python train.py --num_hidden_layers=15 --hidden_size=640 --num_attention_heads=10 --num_key_value_heads=5 --head_dim=64 --intermediate_size=2560 --vocab_size=33273 --hidden_act="silu" --norm="layernorm" --norm_place="pre" --norm_eps=1e-06 --positions="rope" --rope_theta=1980.0 --rope_fraction=1.0 --qk_norm=false --attn_scale=0.125 --bias="none" --tie_word_embeddings=false --parallel_block=true --init="trunc" --init_std_qkv=0.0208 --init_std_o=0.0 --init_std_up=0.0208 --init_std_down=0.0 --optimizer="muon_variant" --learning_rate=0.00797 --lr_mult_o=2.0 --lr_mult_down=3.0 --beta1=0.93 --lr_head=0.00603 --max_grad_norm=0.5 --warmup_steps=200 --schedule="wsd" --decay_fraction=1.0 --decay_shape="sqrt" --final_lr_fraction=0.0 --batch_tokens=65536 --max_seq_len=512 --doc_mask=true --train_tokens=711100000 --max_steps=10851 --dataset="wikipedia_en"
MLP neurons of a small language model. Each row is named by its layer, matrix (up: input weights; down: output weights) and neuron, and shows model dimensions 496-591. Each number is 500 + 40 x the weight over its row's rms, rounded and kept within 0 to 999. Numbers have three digits each.
After each neuron's rows, "fires on" lists the tokens most often at its 100 highest values on Wikipedia text that the model never trained on.

L3.up883:485493493512534432555463484576556477513554535498548481555513537461491504557534524519456510435535477531498456492493547506508484422526416495427519487520470487572574428490570516537480522423471446524499466584535533465527483529391484472522480460496523493476452595450437483481543448521513475488
L3.down883:556539507485535558501481460514483491481571521418472484505490575513484564525515443465440489490524519501461541496539459447569506484522441477472517525527459490539524494486516531429492538430457619526441507549475478504580438519553561469504513518464515559575543592522527478482468476421452510404
fires on: "N", " it", "It", "km", " That"

L3.up2159:578486484545493470488517454549568498504515580504530533551505457483467533529477506510447492509479470476454466434411500525541477509490478537486513537447496519520537545527533531525446579433448498503511456493473478523585537541523550497479520523479476503564510510501455459507449528520431500473
L3.down2159:541545548520523493520537479512469458494522551524462523444512483537513427509462434534516542502471423515548402559449450519506485504504429552494539501409494501538472543498553525557454508514443483579491522455475567487495550532511505493443452486392554473395451474481510444544534438516575479507
fires on: ":", " the", " Se", " of", " Un", " du"

L3.up529:483502468532552515520465466489560520508505549513532533488552480472500507545484532455448477477460518484481422519538497429558514502495548444570536480594516501461514510494514489525507570533511524524476542530422490502483506529467573508528497539512552464497579508545474486515460498462534508468
L3.down529:533479444510453450505490492462512530504503466511556441462466426484560469481544531527522468452538496547451490476431556509497464459547510433567553483561470447539499530514588497475492470506471553532461564546456424455595498504418560522495541513547503503479537570546518486428439499547446484557
fires on: " from", "t", "ot", " first"

L3.up706:518537463441535438550494466458541447516453488492510536500473520564495530546439496451481515543559504485538483512450458543514521452468551399506546481537545503483489447482494517494482478449560442491498501466591524431426527471474501488447554469493486422551488472527508485432452473557485533458
L3.down706:479515475386497459501499545463439599476428453444541448561568563541499486518541496510474532484460498498477526548556489435544402537531484492556484574536481547441553450476556522515492519467485465538417506475533534444497526512520474485462491524559409483582467520490504497463481493442563521532
fires on: " of", "s", " time", " two", " way", "r"

L3.up1243:527630505588473514544532517522521531534538530427481465542514556572463569579479447511529455462498510463513507462528597506473536495538516471488517549529565439536576556533509496548597392510490493497534486577464463544525461498492424528484505531487476519442514439454507508516499460495542524454
L3.down1243:506531467517543472446487420419472454576461455548521477501537410488503461512504471525546478469464535452516488494548539548455539518498471529510460561466474459483421552492558560545525504439537490490505435528494454524522523533544563531518477519566489507546550489542507486530446494514478524536
fires on: " of", " more", " most", "an", "un", " www"

L3.up1503:579584534470485511555520419535501440475513469504515574515489527549460476479493470465579505486527504517536555531504479486502440482490567504537464558584398545431539508502474520565520501491551507493507490455504460491477413539488568501426510454536517523425586474509519486525502512509478458473
L3.down1503:556540522485459520530540477510506498494509553568504453494548541493554525534520467476517476509487555505436457539487463552559457530528518451500579505537471524494562504496469482504534468524526434444548463474527538502492448481501527514509440508487447491464451552532482438434488471457454507491
fires on: " other", "ic", " ver", " Med", " secondary", " musical"

L3.up2176:524484474547457517545525565467518528502585466500505516488554543441499455558527511557449357506552541447540500510562436521556500505544463412494459470468569488548495463463549475480538511516530514556514486460532540485474505521548467444531461452504506472449498417445461516464480528535507468543
L3.down2176:496486460477519464440503484420530508496471428504598528451513482596539405580534577534517516567430507573461560528476535478531463453509457502557480480430519518483498521517457495492516497513469533590479556528542478473521526477465559528421470541469517462482543473482523494524431443578564506481
fires on: "\n", " Fort", " during", " life"

L3.up1418:572526546497632455465570459518523504509539492530538515510479496490498551474485551508560473530498389448492521500584464542550561531468577506531463478498508550493462511449508623513465516500437507487477452489521563448410474533520478497494443563515560496448526528502512547552533557502467464492
L3.down1418:551534483513506449473503530510516531533534571449485436465560469464511507529514465521465462506542496513458598555485546509437464532488512508560496481526593489532522542526544488521530586482525487510522514567472389535545554470558588456488495518476462506487492481473472495498465545556490431467
fires on: "-", " S", " in", ",", " V", "\n"

L3.up1689:530535541479546580514577497532571524485508566480565459511418406458534496465495556524467514524501485560516546427509514483447514470479487475553504489437552486489449492471483470499535527505493547512500519466526573445532433518492562489598440511498559501491461429490489551516571490481555488415
L3.down1689:463545487526536537516532501441582507504505573499502518485518501530526493468530501442509488517518533562512571487493568489522556433413459456438511502485533494502523461475581503532552481508528511546505532502566543500531406501574566483455466399508544542489441515426515591487489536516499493455
fires on: "-", " re", "m", " dis", " Dis", " out"

L3.up1253:526549484484451511524494469507559505525480560559511476546554488409548547503472478435535492488507513567538476523506480480481425541480554444540420531518530440589446490559488457514474455504496544537483537489489534460510497555534511485521515488420523520421462527550538497524494515495479496481
L3.down1253:460554502483439528457472485436551583529488480494564520576581488471546501508498553513516537462466545509534531533442577500396491439465575486396465502546531508485477575485457423463593521508509507482427479508538550477492433462511475445571502431357549492438506511540504490470548513500453428494
fires on: " m", " by", " NRHP", "V", "M"

L3.up1242:515493548514492491480544486572528535490553492504477489483459449580531524487452528572523516506475458465474464486450498545526451480521467445493540508499462559471544510517516497509563530519521548474519588465433560530430512514448471546526511510450512518556459449384466480473493525477501489529
L3.down1242:472464499560489528478475414541466508516504429515503530477601416504527543532495541470544460523431452458522518463530482518526496489470508495457517529541504558510566501563570485493543517408516524501468510491465473486482474476513483511504467498479486545516534500524498507482531504475536509519
fires on: " re", " De", " Di", "st", "de"

L3.up721:571551529435452488590472455488480544478478474532483470460525469442532499475561548510514428555466552506502512570512535499510469508546472518497511506533481488480473486500550490439451495467533569389503545469522512513552499496456565476482525476465505482490459527544541539484487540444525515533
L3.down721:457460573452550556452541524547581458457497550504463532496500498484496505524536425520515598461549469438533544439497552532466529527538481507512492469539531587491467498439511512534544538489555510551448494537539423534454528503575522567503458489481484518504473548479433430545467496515480493447
fires on: " The", "id", " about", " In", "A"

L3.up920:440586495523546434423526462488479541515518569482480498562443506498565488530567535481463520515452551529468565496515495615505505505510582462511536517530434557556432485446526485567466461442448502529537564548503498433506484527486475568501501438476518530460405444442528523489580565445450448464
L3.down920:524466609525438549526519528533510526469480461486525502521393534504474548462491488503521446403471486446480558492539489500546445553542579560457509486463510480482499397459499441578504439520466526505528541521486531552432507515582441539453520498500562504452491494567449434549504480533483489507
fires on: "'", "iz", "’", " left", "z", " spring"

L3.up382:518578506529555466432517489489515454543450493453489606438461500444569480497411464518473595587458500508509472468512525494498432461505505507464483495461527543438450516532525519501482494409482549478412503547514406519555541486484538550570435511566505557565572493524525527585415417514502579520
L3.down382:535443528473512455512546508549527502512460473485556497560507458493426467431465516432521521559485524592485475493561481525521558568454454534459500519555468490525500444525500524526523497558387595448525443479547538463545483520451591587532408544558487458516536476527560492475527500484474552502
fires on: " A", " 1", " both", " Be", " Royal"

L3.up1822:461471537488522555493492451481522474507472508478431433424497520543484500537450520520472597467481536494501439491532416501557459549513537445524544517536557560508541512476477514518502455570477467500515463453515563460510463459501591454532450468593504452522470530510482447557537437484521551492
L3.down1822:477453538443424440541455492515487579458533481484526454526486495508457518517579487513472598524514433549479543506454490494436533529484463466439462500520485491476549510498464496518570588453413519519521466490480497524563491502519561457444505491518485541497494522426545516513488552531505494500
fires on: " |", " by", "by"

L3.up1975:491417537503459524521519474484462482478493487526515519463477516548539423555553502500516504516552477513446479519537548423516497504466515565490474525487526485542549451507575456443484526548462476536486563563419543515513491473489461514462540541491527492504513462508566452423422514450487500442
L3.down1975:511489470570484542463460445421547441522450541435444470525487498531526463552567466502476486554532540536516531473439484527418442505537444481452468520478536515436517509549493505510456497495428435531523470536422447531455471474462475503558521492425499526477567486523519523436604533489549493506
fires on: " a", " =", " |", ";", " in", " County"

L3.up898:482510466499473423580509466458488558501478556499520467491508444511551523438531552508562510512502440446499541512475496443488484493517492548449574510491536456510575510499481538533432483551509459484476532453526526518596454479511472497417473536536534435585434477521524457518499525553495502472
L3.down898:528447444456460486514576479475562505533530498466574493516443466499547553514494513554537498485539584577500428498494553462517558426503526472516502530532473530519554493499453515554503484471541600424436553497487511511548433470492562459534609531515463483530429583526493482466547502472506528526
fires on: " O", " o", " details", " real", " full"

L3.up2224:501489529535522582503527479547561477469543553521501455562513468428567507525493450457448452521608428575540478542472513496471520477407509492552520526501478445501472433446466461541535532541523512489541514519465449531471487469569542490461534518539455543520499504536457553498540511532521511455
L3.down2224:496512465497532601519525513490502505510531528485524442511532540489500566564453512482505445566516484484508513548502477495517470439456543516589514527500534542605485525484470373505469468475409509526448564496475457515522442528523535515481449582512507533455495481534514562503478434553492527517
fires on: ","

L3.up1485:487458471529569489567577458495463446527556554562526488484486550483516493558537479559445480454525509446560487440532534505472362434459565538532453552516473478456533482475554481462473524540471482530475514452491592522485519535502489458483472437508498566577490442559513458462487523483470504517
L3.down1485:554551532513451500550510531459559441504515485494548520441518515441488557504531484499550528402527555510469474494484474489430472473457523478464470510473522473476488485469544513482541439476457483512548518551473504493400411482596453416555516438468473495513557516546512518489462544487450488486
fires on: " a", "v", "p", " of", "g", "a"

L3.up2427:554523411556545474421572481472570556518520532515421465500462467523493556471459434512469419459515440437497473451508447516517455478624522447478493522455555508452509474534569445500492538514470456450527530484509434513470459491515377494520530503362511512448516474519458511550519478441490481479
L3.down2427:476544432567557536480516455527525575489543497469525492490474471522492561518447436466603429469555509442473468445504525511481505516508437496468555548469483459486517462501515507471449497526484480491539468524472457534448428487454493503507506479423479492516444466516489439538509469476465554419
fires on: "I", " as", " I", " we", " too", "as"